config.toml
n_layer = 13
d_model = 192
n_head = 6
n_kv_head = 6
head_dim = 32
d_mlp = 384
vocab_size = 5748
activation = "swiglu"
norm = "rmsnorm"
norm_place = "pre"
norm_eps = 1e-05
positions = "rope"
rope_base = 10000.0
rope_fraction = 1.0
qk_norm = false
attn_scale = 0.177
bias = "none"
tie_embeddings = false
parallel_block = true
init = "orth"
init_std_qkv = 0.0445
init_std_o = 0.0445
init_std_up = 0.0445
init_std_down = 0.0
optimizer = "muon_variant"
lr = 0.00604
lr_mult_qkv = 0.4
lr_mult_o = 3.0
beta1 = 0.95
lr_head = 0.0059
grad_clip = 1.0
warmup_steps = 200
schedule = "wsd"
decay_fraction = 0.764
decay_shape = "linear"
final_lr_fraction = 0.1
batch_tokens = [16384, 32768]
seq_len = 128
doc_mask = true
train_tokens = 369100000
steps = 15861
dataset = "wikipedia_en"
MLP neurons of a small language model. Each row is named by its layer, matrix (gate and up: input weights; down: output weights) and neuron, and shows model dimensions 80-175. Each number is 500 + 50 x the weight over its row's rms, rounded and kept within 0 to 999. Numbers have three digits each. A neuron's up and down rows have the sign that makes its largest values positive.
After each neuron's rows, "fires on" lists the tokens most often at its 100 highest values on Wikipedia text that the model never trained on.

L10.gate178:530591617521421486539496505453444477489505518588581526480535575419503488501549512500426453517504512486406439532496501503455487479468446547528607511456456536518568467612443589484513474523511529361518580488453469559431556490530407448581468470522436544490510446472538476441535530517561531521
L10.up178:516442623454481539491497466507434497433577458471470479459515525566537444538480477544435516552465523445503476439606546499433435440578494512481482494411507521544426510479462408433545504485517585516453540504493558507550445527550451591469540549512452571415388498465385550516473478558481480501
L10.down178:524529484507624523515457477572444429489393519550524492501433494579488524547469471429490509503336441483528499571437416502493440474518497532566386508464486469465472463504524493455520571558559462582476499502490544552491350475522570587526474484505490482422345522456504536498472536572524571471
fires on: " and", " time", " had", ",", " to"

L10.gate325:431533574475447584560495533496577443468450566595580519516461525438487494477531477494578482391475525446442589517537479458526545450531461549452585555423475462547517441554484503379441446487453502611476549570532590464463522528526469576463400493587498455537591506467478469491433497551506532505
L10.up325:375486478521497450530510489556611557513485439626477419495529523479470536490540446487484556460455471453548584485413510523550506504528479500434482473609506421528512462460510546547484436527485541430500463486490435491492499460504464548568513512539402459469451536509493518604501625541588430593
L10.down325:557524555424503474560563397556577556527509515501521442574486484639569459498580529457519568419332474483439492494462458473489582474427474600442476483522420421527549465471513505488475571486478565519470524478487553503567562465559554523577524492512420480530494456500492487510474480540522425588
fires on: " |", ":", "-", ",", " is"

L10.gate24:453535476410416554556521502490442547428456545561615539473507522523542425403541449428456387559485549465445472463446430563461544507520486488517488443473377485513519565521518488589554536501494546451576468570419396497441490526438472487511517470510540474514497422449568467496459489464496489535
L10.up24:420442545537554499510531534467443391542538508521432518450468572517583550453469493509499490515414552464461482497481570472443522551590559478565430465537455478475632521486509533378515438542455468526423562533503458501474585447437432550403431387543533524517479576435399520436535584572580523485
L10.down24:518435498529558447566533496503514549482448529390526495537499423513464423437535478470565534462463526428423457547489425372445507534509541518557501552486481537526503509558440476485444512431519410547488565575574448453492439548447599491502495479537429565428523509458530453530436463437518527448
fires on: " before", " After", " and", " after", " to", ","

L7.gate147:461479515579544380533521545499434442491559581489525549511446426561545465511529491471534576436534487455454488504564471406558519469441447564524504511492525503512521578458483563474503490549418478481421513505436506415530475506460457604544415396466547482530480536386547566485532461430562556407
L7.up147:494523519444513466465531503496541559466482504511457486488503514550489518403476443578371503404590493525592442512595551523569477487501525536526394510551434547554457543452466428493462445488441482429441518487493455527565482534369486547483503485457584470536467503448506525533517495478441487453
L7.down147:505497501483536509491542552475468564563590504446407398514498488486561444484463499438550458463621483402549588492589480545567459499480399579522487506629426506556466549578576575542465422465586581593504580482500447498480512564503447520512601452419510553548515533506492531432555546498486445565
fires on: " |", ")", "-", "–", " (", ";"

L3.gate106:466537472577526538505567498405468591502450520518417408512559504486438461486505562404538484510461376490511439469407548452469532452474470506429530513478558483472449546618452448478502557547508574457511539476572433494476482400571506443430465447428510510445491525513572583425459500507497400527
L3.up106:385532561528517508406598504559500434530465550501516558448565555492627486507508537427568429424469494564387589465511505533462500550516521375536526454483431540547571518583582350463434470517509506497523501470451460512470569511514491518451433496440510560449487465551469505475440549523514426507
L3.down106:522558566556454462560449561478419566546547447461504497488505551518537484519418492457493464408417357485545563562416446563441544488508522471512521495451503450427471491519564471474481583557533590521512563505451455387520455393570546478461509453470425478482537481465528553486494553505561449596
fires on: " car", " team", " up", " class", " art", " ship"

L9.gate122:468559493516536512505492503550523542418546566523493586499534536497533469527544469536505461565541615440442460497512488482508487510421586490474529537522466468482581384563563500512551452464552447539488484557500415507548478470379495534575627597501454476463518495492504547498514563506515440539
L9.up122:377445531550501485565525493447501527466545488508474616473481512458478527460481402476514497454456474514523528464532383538501429490424430521573477515509522483461530405469451521412549465456498550528497523460472463412565554473466465498547471490443494462447443517470585523514518519487576541500
L9.down122:411455458478508513497520388444543406463505498532507459476415428516581487434497558470522508488463599527393530455528532498515465437453586480542535526549524503511554512440510584481498504475461460526453514539501544446476590563564573450587500439447445537418482486554622531479536505608555517522
fires on: ".", "ill", " Em"

L10.gate353:393525529431461483428531535570467475578558558614525401532515547493485475458529446547566521515550615428432498478417449483497452580460516515448494527462445460538500462488473554437565574552466496477464555592474373488552546493477463536461490465546459395516529426396642571498541462463528538566
L10.up353:613518394462444461613514435513441516473476519463498520476541563538458480531397499536475453513514562478589492537439510551532527472496435525397531531555486533466517483424548502487458553513430517434450453522470522452547498401478500597449512417528552428537488465516544544546497457488484464464
L10.down353:390456555401541552467452423439569435491402574538503473527582477484443517458543458503511495540661520426479479505538522475442425585412485497501516480450456501466561515493502515559563550534488485396466456487460479440526513578523454413533467520497482481498572504546489472510508493447495521461
fires on: "-", "–", "&", "'"

L10.gate54:462472485521560474500546482459535590453539553546493629470422566566408451493591554422433518491484480461381574575490454481531484542407507571519520474527429478525514534451552518475473497491499483557498479449436522600542411507403469537556499427455552504541495490533561504488520472489493560473
L10.up54:474466491510432353538449415523486493559474545480538506626474496594439467536546533495490490512453486448464435457496493463432446441492545480495498467604467567561516482433556562422484520578462452473440463627465541557488526464502480483483455503476591545458535467536462493500562500485494436418
L10.down54:505508438495420500575397559580555504414497464472480498518545505526373554525476513597515552502416505465551513575517503442470474507471513447474610449498527485455501435492455479486528470516499572595567421530574490601608505517484596557560476465446460421524456538517526635533466429510454410534
fires on: " \"", " comp", " by", "p", "R"

L7.gate280:475478448519485520485499532487513463446539441514468460553499501495478509429495529428503557585538457461464448544449484421459421449544510470474514504559409488495442517493427583459491478551369389514491550492534567493610541522524499427438484506538457478496580501466540527529516527425481549500
L7.up280:590531492544419475508413561508485532553501511512477518550467488447540471549492520420490626479443507540480474535496519449465501497458402421528401491521491464593469501434443537519555517485524531532550466497543547466533556435552448489533468467558463569516380482515575453488456541393454544451
L7.down280:412545426443514430524407513467480507490520485571494534425607467577531468523431470420549469509593479457497582448462544519494461508560479443508539484585466523557572494476594483531523505467555514485510453511455540503442556499536416477471548489514518564577576457524504486481454478531442540452
fires on: "n", " of", "h", "ained", "ur", "ad"

L3.gate136:499570539441417483519496504505439518569509491469493537520580552416436478375490481454407600530540603370482553487503547501497513529516547547651591535505509441494510527464529482578526438505415443426474563534485434536444465496529444538514431492549582453460462558647520466498520410450486556490
L3.up136:445480503530555563470526464622576516506431510582498495614478461517432374567519444462500554432548466498476514461514511447481492535456487489474549442384500538531475497559419456585401452486584514555497520562546541417599535511496506513594429491437493503521578568569504541451530506487470494506
L3.down136:502497496552487455432485547450542435546495559504522599539509477512453567553441545430453470435469500562373545400504486518383508523457485520539598593537556533514472385421429530553563502475553465532525592484456466470491496459465414467567462410487541453444526565510463593460537534473528499543
fires on: " Ch", " ch", "Ch"

L2.gate251:443562526505597508467553533551454417363533397503506489411535534574499509492523559536504555478555471524481465553561471501479547495498489505466502403457531429421504489433570525522467489432469426538539461424446508534471392535497444471545416476507414484461523627359533453448529525567528461478
L2.up251:499575565500452520449365525517487525507556415540514566588505488457520560490533390474571506477524477517520492473572602479494556559544469588523467456458455407523576408558501499476548533436554546521510486445529432479461553532493500599555479435590505486516645511551437442536466498526529449453
L2.down251:526545526470522497517491536422512460585526534523380605540500426565428469480550413525575512632521545512565532484476496509544488570500421505569491470484464501483528540562501488546523612471450492481488457409416480512515461543444551486452473490503475605479427486511547515520504497456601602489
fires on: " record", "Ge", " known", " on", " —", " ge"

L8.gate368:460467575510518496612510441388502505450480601562506562517424463515499379523463479426511593548463426451474417521589448461544488499553471600538556439499455454572538527600434436533461494498493498486559478474513486486519490416522548504510526454568408468507549450502511528572449506582463521544
L8.up368:395515549512517563476547506448585480571564483494506481635508587472490429483560474456449531453556610479562448520488497512548474534490485458425414435526461515454414523490401486522482558454525503461536424483549479460475496479508570485539545466590485464610491453472507521537478531513444500645
L8.down368:519449434447532547524558505532520475532488525505608453433495419519433525461466479488504513545331474494487531452500383541473469489479428523442490448530483508533420443530433444532522566519506504540510477512432456493495480490523495436479570543561522506529377477507501494514471469467505545563
fires on: ":", "-", "\n", " and", ";"

L2.gate69:406477532484408566546531526580541505611479540421510589558577483577544484529496507429503444570474594458545640443470450536550587487595528433514508561555488461431426510519515493486390477512478509493465518508585452474478536467554432507453420563480515416424466437499461489563488404570479469478
L2.up69:496471529561427509504588491543472495499481526508549548496530442515467487521501496484498502537560538616583605472492421496465540472469565451546469541647460518483515533461484424509515501433472554498491483382569470514517505513459505484495469462495517565562525467527474548473501419584531470488
L2.down69:524476469477470516526592554417468558548490524481498483479497537554455419458484497518472539525395515511613515515533424490458432508549545450494501465598467494541591532540533481481535491429508460448527555435531445495525427507547412514553496442577473396473541476526526655491503497446506368497
fires on: ";", " if"

L2.gate382:530479478530589505499470479499588534537525432497419472518491470513443521572461486479482613440511574492477564404476512560493529407481570559556446478500517464417487559414409574488495526546401507537465534533415573565457490453511589557436454492522536486454373590375494482498541536589354506525
L2.up382:410426535486616491450502488528579529501509524527451526511516575511525426462489534497430478399476465434457440576432431534488460505529492463477465360455518386525406520449559515481534462457497415524508476438425595473527476504569533542548525435522490497441479516512546576419487508568405469427
L2.down382:564475556483483437457565431506509612489487535524459525462485538547410439554402549495428506504426590508495464506521549494565481523488463523430508512533492488434477444442402594550580534515462467454554497532454549553471480524602528461544433534486463501499461587424481451448550444450380556558
fires on: " sp", " system", " Sp", "Sp", "sp", " meaning"

L10.gate290:585533468483480567540474439543539467469532442495556432524553485508489420577518499469661500546554533460459584535527409481438534451482557450430543488386516532470551504444498544465577348574554544487515522511527593453507553493484514482428407504466531457588508502519478543446543594473536458543
L10.up290:599462487546488423559533461473486408439560453473437552456504462378433452591530554455501539641530562533516498558403537465553536425538501465515513503440504461443420550430470485582582539522509509544495481553495500513475570548482563532420526426461402479419578526521519520443463475414513440447
L10.down290:489505606424507525523462439551457384475487523491529386474473483494518454540565501549491549490497500463448565548469509520520480518559492526488423553499494525539417517427453415570487480536479457529485468457514479458593451544513438527496521489600599417554538568531569411437488525494454508445
fires on: "\n", "-", ";", "ol", ":", "os"

L10.gate323:569451430485505539505488500561446432501536404593607475530503590441477419427561546458391569531546548440472528495524456478459538589540563515489572438513550514474585450520510602465422481451465538520573432541490496491468474470488451485456500519573582465528456421617524486456532499564420478545
L10.up323:435548536547529478535585371566549433529540570570453443512443447445551451422469456560552455535480519483608566559447553538503524496550437481559470495487536507476467519522505540499418492498524549558656464482521586602448538560529544515569516516549520481483540479588493495555479517456456458430
L10.down323:482475376535521527483560431512516389615458483530415446568481551484568594488441496423472448494494509519501633590527502564499459468515571596554507466539482421462573512528559500480473524512493526455527429489488467450579478412542485579441477620431502503476531522520550517537433580487513459560
fires on: ",", "}", "),", "1", ")", " 1"

L7.gate174:546581516455504505489491505465473469549418427453498472529523406538483450532498574404534425415575418458496476618485474488462452554434456460536525517582529478385470501523511542548505516506425561577432542518515431525468521488504595449543451488489456544439470458477500484469480534490583532465
L7.up174:476529418498482509437446469513480554662445529532553423560574517441503407533508485571550559514481465423519455510550483539437538563539552543439472495544500542514500500516514497423506529577552533502562434486541515478443496494404517437387465457501500544553370465530484460464452491413551507554
L7.down174:470551450535418515425474406495503460485393445466401540523525547538453380436507575524426444430431538542540559548412526464501451431514427457509468469549395473520471571517528465417514527512533529390396463507425545366465455513539451553443521478494505547453495453552471547495535466582536554541
fires on: " h", "ft", "p", " ins", "s", "et"

L10.gate12:481547452481498425596521472440457518555575475568609541490543432473459487412515564502479513463538502475471521484522495471555504511448526565535648494431440535468417458509534503500465516490478505499440541460522521551424486518442545603437502445507552463503553430543586602578495515469477594468
L10.up12:429494460459429523407417418574504473541502528523509481391510477453416488473605520530546439560440462467520450438432531490477536561540480517395572514493527464409532497407557550457484571478459412492440458535516526510399366481503539515547492483573479504462500505589488533582415623479533442509
L10.down12:521528486476595478536495463557633511501565469572471489466537489475510537518526525583496477391501589508339507485477569462516553447445526492462544512504444456435508492559455498520523507527485416521469491507542560501523510466519511492511461519551532527436469545416431477497425460443594535464
fires on: "/", " |", "-", "h", "–", " c"

L7.gate119:491517464504447523508551420530546539533401597465499505442391485415576505564505524566448377490445413555462576478494397455523575535515481540530523498505490522464529487490540425444446412515589486362516567447497413486530531388523510488491523455523499409489477528511484489542488483467512587467
L7.up119:581508455412545591450512504503530588477439577484459443578432507462584496527550475444470534481462499568515538527432362517468562506481555412536454500641527526463509442562564516520438497476490482404489558522514569553622593472533434560490518446518511437397497523564537490455488467485514519473
L7.down119:507500509572576503443507488529516487578529425493503399466479458536464557496544479424471534422515582475485468467452450582409446481526511419487538549374431565477429529563538402553519466481595524542461417610460458618517523460553553528547420493514540516485477407624509496445472473575550490453
fires on: " |", " in", "ang", " Trans"

L3.gate68:600459476534520448487538512450468481548495493572518514540500533545448479470465526548502562637588563541406495452530539472565445591461487501564444474515610460540456550479509508592415437543496323512480561565483582504480514524393510418531374485530483478527479531593471524517454489473482486389
L3.up68:438462455516405496507518505551492439401514554493477482451495502449462505549507534482561523477434480425467509537614546462404492461502471521527458486545519495535516521499404469499542531553437499413536511476498596548561533456524492548533562485561474513526520599553524509436643491607362456489
L3.down68:525432462520496497453537569456475569499505574542477512498590516515489578549378478486477523539511557541449502496624514367443408527447543499489480528530485511411535454524556473547462498428494528454506502444548570523555500496540534495569393478493491568506511545607445469450415455412469489474
fires on: " Ch", "Ch", " ch", "ch", " w"

L8.gate2:474438517484489510483507483540432494472494444540446406509582496582517479392454432498497507532585469466474392454476472509500440441532515516546550586471458562447580460458539422590480474540569550584473433540589540488482440536497484508398474568485511492533585478546511559482445413575491577526
L8.up2:490450487485443521466520439510557500429446374466418470562506533505458458589493491532508461459470592432492388533470455506533447527477396438561520438558468510543554464489435496371460537519481560497465545375466426404451581472546445559483495437474470478549553495590657404427559529536470503573
L8.down2:453545465445442549465503470441443400533523498528577527418558510536474460482456493448536407500396464506476548607539446571395494544468427484436521444517492500470438548415431588520473433458371554477503486579405521517444498438563489515457490508439564537509472470522529464479510457507441518428
fires on: "t", "ent", "y", "or", "ic", "ant"

L2.gate244:518538478510506544512612523563417528530418504483505584486499525458485425464528465575565415540409556534440529481455441532508442514592585500439504481468593490476554453407499557405497520425458515447506486448520398476538487482549572421534509592537604472528449433425471506425577530556604409473
L2.up244:527577516457471456547567532595437539495393565462546448451445524511493497578483472479451496543453615558434449562483443544507522545598551511510497548528496510503454535506480443550647483379429534453567504499463428578529502464456476468523478585589497482528504558444434434408586474504548509405
L2.down244:523598464507437471518493497529514508506477486500621560462520585440442383411520538490499497482576560487408477480477507483498475421422557447559433460498445498484420457583560572502509505456403522504537542470423571483566537494540447571494454547525524441562533536518434432410468465489474407507
fires on: ";", " |", " home", ",", " \"", " —"

L7.gate170:460477547470542524504482477510560496463600571573413455401517567471493483494516497520540524470439531474540478582501493581437499462475526517438567464563571402577564476535565472554525494495501418443518513505561485563547527456399537522587537477472511570532526525532466425542443521559625492482
L7.up170:458413542552409464418388473466446528425514495481560677498410588503477443493535439490508434547433504512554580373475453470530407509501579436518476506513563474522557624470505455410486517475539456464478448507536510499512575525503481488459446576506446573508517521419517493474486501505508459466
L7.down170:548470378550511427587548432535456372504555565445473461440585510595507453513431522514497566460460503590488374596575514507474530454561591490531566476640509506519515529484533556471494577527509473543589515492450534533588499425486454482574552506471503578505489517598513507568427465488475528619
fires on: ".", "'", "\"", "J", ")"

L9.gate257:554501506507472560639533527399420484504475492532477525479466586599486591518502532513476517420486554443514445533426561512559407570532540521481525486536465501585466523457567581556497472566484538446395515598502398498467455503497473528497492436505502499526475463497460452468476538452511469572
L9.up257:474478395513521479526530481541434460514447445575474492496653444535525486543498530495484515502388530587572461533504528494530490574468496557425484453491590562497454529440468457552509448503468430469452505608471505496499557595450553450590485575495500543495460508487509565432525528456544501411
L9.down257:486549453495445534587478506470390392562495452566541563462611437522530512535389537513537567595382478484527437495488523524463501434512456534499516433498545556488491433531521505437623671465483448512431478630465555564458485494494550515502524510486462533458488513490508472517592521506529443557
fires on: "-", "ad", " Santa", "inc", " Cat"

L3.gate308:468405530490464493600506461426503519505488501506471519447468525507622328489515620579436440439503490440473390511373545573454475461545536489474528468505519495460551435547526533460463599403530442488561498514439511482484516534467433524502475513584526504452481575418534532455495504518526520523
L3.up308:491487614368660463455424498442438538487584463467501434501505474596425517505503562508518582439561527526428470510432535482466403458449522465475457477510554509541424496505462518481527500431478592445567437500480493494571489544481531476507566440533500483451434539452509438498535467565478536518
L3.down308:571477697458529510415532481434470458536550571481563477549506480486544481373427495435466476445575466566512441474413538579480486453445545433453417481424445499497491386546442536447490493453498493473488485447471420568569516534506552481487563454550489522547465533426426500477449497546413497459
fires on: " un", " Un", "—", "ly"

L2.gate370:526539490446518524527529555540411432559506538478505630477525478525498489507446491541533380510547585531454601407494558460548491446484571534500492559575441494535473554560453469476575505607437496501484508474537566613532519445540495574498525506456563433527468516530518521500526513496516403516
L2.up370:431446493484508459513581532542429474500479578503460539554534467495480513504452467407461458512509567481525579470563434445449545539512523449430389468470539451534457473455483546397371485413518545514533516487533467452515573476536479441544411549552550486430411613586413468443501474479456480499
L2.down370:564511468475420481483473496537577501557498441408492482491467539531389432445565498537518492488645502493445437457548559477546506478486417450501621468426508531540500611523488525560535488457525474510473508454611605519473505560518472524505565534476505434453575490441439541562533503588496499473
fires on: " |", ";", "\n", " US", " Pal", " lead"

L10.gate201:526514547450487418511495578572499510494528432497537533438479596551556518519478457433479522483565534491382461541517534490585560576518551515605449406460560449521481485483466488531466449466556492513461526540460497538467434448483469524548460463524460535517531495564574551591567465492439526503
L10.up201:528506477560509567446485536449481463651491555467540518525451467567423479561497524455460562529506353522466477455454506476515491488551451489458485441568651567546579563530582456485479489576551526534474435426514452540539503433492565467452537557534541486491566487495569504421447518558523420540
L10.down201:433482482443538553475468528526421472450443440367533474573481535470438468549448536475455472462608453526543529465526415407513522474459499431449519496445522469503518515448548535456518471469555365443564498407548435564477490526520468516499445556548480591526593441432556548574591515514438523503
fires on: " \"", "h"

L9.gate264:567402461439488587421495541424640428485504488509465463551576492464574464475466483600465432508502551450407490488451419491509539557496460504487556562543507349516469460482571530460480508522587552485422475489496466507532508552495479495509459461444464446491453606469484483472453568485549496450
L9.up264:411487450493524447560529493503494539462499557530355457490441471525412461451561506549431423367502538481437469527536490604443451426502459531472455466503491456524476485502497506432436388491483485482490492550505578568546435460433542494507521453492537486486500419405531506515472507441626499470
L9.down264:485489503481457460463504498421504460492497480547557379467432488459523570506442523579440454541651485480512533521544493484515500451523546472453440460552536537482419494498475523562545464453492560550503518414448469486563491471403502452432490521495569458510485436546593518525500523545509487491
fires on: " of", " |", " for", " with", " in"

L7.gate40:527445494484493502499548602525505375476531499564526461536487502507508529551473516564507469468432452498462543553446475482537517505484483489557527510483507366523647464446509554546465562581448520475591471533385459415489513446544508552631488463481409566445586492491573559524529547525524414500
L7.up40:483476475470468489574578537512509511487392479459489530571499625524478512510431463589538401436499468468418521449472489551552418431448535533501501483441581546480423362461472554542521453374458429523633451417560526490500520558559401498489605445555543459480537475509473373486536473431499508475
L7.down40:520549565487595485451505569571497511500523419567459504515458540477490672502521433516498525527433527563560521440445574404415569472506548461489524503624462471425485550462546482484441463488529542436443644551458508447498435496411543461510526565508486413630548621574451507554490477573562503515
fires on: " of", " with", "id", "ai", "van"

L7.gate82:559521505527544510589501539438492467452510471484508546459475617430425541573497455519535559475475530456464430462568486590531500543437430418535511502429476450400511431535541435420512511471549566508543525567455397511492484612518471471508486567472473540551520551457534499477611510499502606531
L7.up82:481423500462493463570461445433511547556606497534498543515522539460481543487446549435410445554567492518540551396548529539463391490482525471448445487579404407474543518471532484465515553598474535505466504428520439411537524488568410474505518511445504572499422544471453569465451446557523481497
L7.down82:450584456532446563509515467453409436441429518471522487530507555440451529478495534496507445452425508409465484447501404387488529463460501544539547479510480529484524476454437472479494465464566495588441452421605627467533585471522574499563495448598595534512485365527553523447504517577489454456
fires on: ".", ",", "re", " Washington", "istrict"

L10.gate65:466461475575584503525401485526584461565461558499519516493561538445554410452508496490404484491535485504403465604495595485421494532502526569497592502504448474503600452500484482524448445439519456546524550430490590475519484493512485540461495558495415485553430459487531589443467526538477460529
L10.up65:509458464606475435532563447520451569494580514482616558499499541529500452491544552497409423541477555518415421457510518433586556529555516475474516549505395471546514538491473492466394420500529524495564536541496603472503612516450519489554434551534510480528504500558371592562493441503484481513
L10.down65:470459507528530611397475548506407503507613514514444475573520489571436441515564505456593453498545532524525531530464573507376526530543551468466449622515551478490540450502480445465445461526571527485489538536486497460477540506555458515530493475517544558474475356481466634531454606443484474522
fires on: " ", ".", "it", " 1", "1"

L9.gate269:533544547482439507444472474525453466416509550519556505515549451551525508488560561387458459589534573442406453455474405500475542459544549488589554444414469539437501601476495459621612498435534548539566485553540441521404519476394547594464491544524497483504537410491574478446450612546487494541
L9.up269:539507473440494574569439522494468590477532485516518536522584496597485520545555517427477424518417517461525468470395484506481377505491466486441512509576517475476408416493530508552517465541482508509455472440565511515501437538532437574519559580595449510459562449425457569539471555632595415548
L9.down269:528543478513522490486489544436530495482490485494472585576467465429502455439540483500584512546484523492387524557451461430586527412462590498498513498570466499529515530518579479556504502570435575446467590556502454444525582434543476576483552505485420571565495554525567465513440410518486441461
fires on: " and", " or", ",", "al"

L10.gate101:563512609411490486518547562528484516506523470417555530504489478485474504467520546471586457471496574485394484475548511362477495533453506544505520431393391507471529352495515554445461456493546541569478538581532495489489454552454367469587534564535525408532491366482536508470570480496518436532
L10.up101:484517453526501536558527558491470532492477522599407507549465512611465459442459509467493566497508543439486490478524457539535529403483508500438571524415434589603454500507509560505575511539556574455542536548479457537451477425554520498488377513403475465539399406528434523486475458469646560431
L10.down101:536519518525555521571491611421497472422509497475528469542494596470467509475506503505429578601531541493454457501490571481459442478489481479543539470541500526538579517522538509495494411643424561485460577493541505493522474508561492494513509510425477462521486415441432606455459495520581366418
fires on: " H"

L10.gate256:526469587513492446450426578501430443535549498435601468522593482476511468534469527469510550538483479435513496521467501439568566551502552500639495482501465533559544442431447539540544381456496549472534365533623469475443542510525489559549544464433545492457549476520489494525381585509485437522
L10.up256:584503437503450454553591367480533489500442450506488546416489521382433521480500546568468562532590507454446589473578443501483517525485433501520586441446482542478499441430506403453369496533537593496387477448576578509422488507518606569476528494478518447474529516552475492462388579438487485481
L10.down256:467408462549444501499547449529538472562469551472438513493425476582492405488555478568462424521504532516515502537564451542454468547404508538529494469457513590455462622586508482543540615473438497477578564387456499492476528481515411408448523526565551462510472482469535511549485447519479526548
fires on: "ol", " de", "on", "x", "os", "o"

L3.gate124:407482502578468467507481412452487471380428468466505493472615520501581554479501534498515505501502496549481523530500524426423457515539553526516474551569539502467528528491477551480482591512518480408528448480506553604524580605478559534477471440568456484536462471439515472547495467540609503463
L3.up124:505434426415522433486565462437448505476516486415530503530555558565547554451519515456484470381499488468522488575510550513427503443479559517538520411479503507485515579471447508537553500507412510424562438475472516567644505590460559480578514465545432524553474561517450502511620483489498513546
L3.down124:410484517520505515466415452472522539551563451465572382510451546464501419440486488498482487516515417453515511478479607553355513478489622521489512493567478502541488417452483535476495446417508431469382471462496584525528582579576564572473563472554559552544523558438508507516480536500429586508
fires on: " un", " Un", "Un", " o"

L7.gate367:481514518513544515550562413534450472545575505553464493500572503553531595422500542469441410539466424488563504411535489447420535543567516556478559555493442491431480555554452530505562496493496539425543505469510531582501456439494587459583387462569573409510487542585470499546507491447458597508
L7.up367:585536589512505438524507393444501457508494524540496569544616470550544478491482545487464369529435455528540467480500538457471458479480495550543552518482523506446527505408399448431566443424446501474555496498529606605512501367463402490517448471554503453554497493617448419404471480505420545465
L7.down367:583588443420541478515569557512503525446482520553497560361477562528485496423480522523525544574525450529429515517503499523509444396447521471491563636479455464449512547512527465422560480539540494401521534431520459509560566518532513390566451436527413427481438538474485536543566547464379511507
fires on: "i", "o", "u", " no", "hi", "ami"

L7.gate146:473537494529516490472587487454555452535601541485581536479551436589545527515461482528487370575502497547471519548515549457516454445480473488499532530415589610574485407461501564450475522541539526538429479478409485602527616408512581444531468481448565551580378483480527496500463502528574488441
L7.up146:441493509477541487508527536506473520519587483553652477509558473505562437457457462467441548514484527538458583498529573464446442500586468546448543518457529504504435538520431476475492473491499439554402526518517521548530492537550589443537495522552590453457508504396390441478555470473604523469
L7.down146:519508432541469413516497537527432491437475582553522385532456494559528490487511581447583464475556462563544461489468464434538495456503503526530518449561460455530448539530421499552550487477499462447519453554545586466447532427539471511423570453519408590431526547543605534490501548454439409492
fires on: " and", ",", "-", "ill", "and", "an"

L3.gate282:544446555466520519487455405439554561375553473456482529486574503484492452597464543530562538495499533418507573456518463581536398416445528435488446473426476536462582517492492449483554460575489535564535406567481526483582559513526496513474450467491563602503534502449508485480467439500579462489
L3.up282:454470487490537540471515475552562561528482535491485499665580555492479444582503487540485536435493537535485538543478519569518495526539584421506440455522511537583601434452502509475532510641521570517541578412458484479467582423494539536564520488492513484476431472523493548496497465535481560429
L3.down282:497561488553567592486503465489462593472470490431464517564528502520476424496484517546471560498372542415468609465435577578446476526559489519539516457474487519516634485434502513528586426533439430484600444499492400383621494404504457495529551499480501485507494399530536524446458422490464510520
fires on: " cl", " Sp", " fl", "fl", " sp"

L10.gate118:492465562478506524482478579585492483347449464500491437554548465511428440478490526552536501417525521504562559572514544521475538580569498501562465444586463495392554437529472592577516482379472505476582454493572472502540520571588491532518456489485423539443535466536441486527423474531387498446
L10.up118:578603502479580498511454539464494446503489495455512497467517366475519489425394516523613506545475450454547486521387546413502521575493487458506461539577537584470503445430467507502499415545504470470515387463498460460503557439544492453501545468494453490500468455562480412456459559392511536435
L10.down118:557484491440587512524548569496512568450510502448489496547515472553519482409426557548536535419430555477422610457489561414426545523466548519569551549478481393542534573472474508482501595354565443519566458407546572500452547560516541491562457532445410424484480470559477448461458447531455575463
fires on: "N", "e", "n", "h", "S"

L9.gate0:580532507460463575495473550413536514504572473558518521434393521444519475522441506457635531462510467435412510441506506451487458441513448520498518473530521484539421443460517482444480548613526552548520462579458467468489511510469502499560439537475523399484471481519537353577492557449457511477
L9.up0:473418456506516511504503487587551508503450456563535448461497477564482538542516636508462550493515519512528489423524502458482492542497455488575472442538457530520446548385584562624441531555494613498503494473547515442521514460419550446491530523509546421428500487480491459515472448433505501440
L9.down0:503428554508458495484471431524505591486595445621390489420533417535539470502398512474566523543593446565580450443473493479504572436561499483497464495451497510531438532519507496386550513543499594542514540472527539457499514558545521506598539547534444437434468498470450616444555486517502545508
fires on: "\n", " |", " p", ":", "P", "."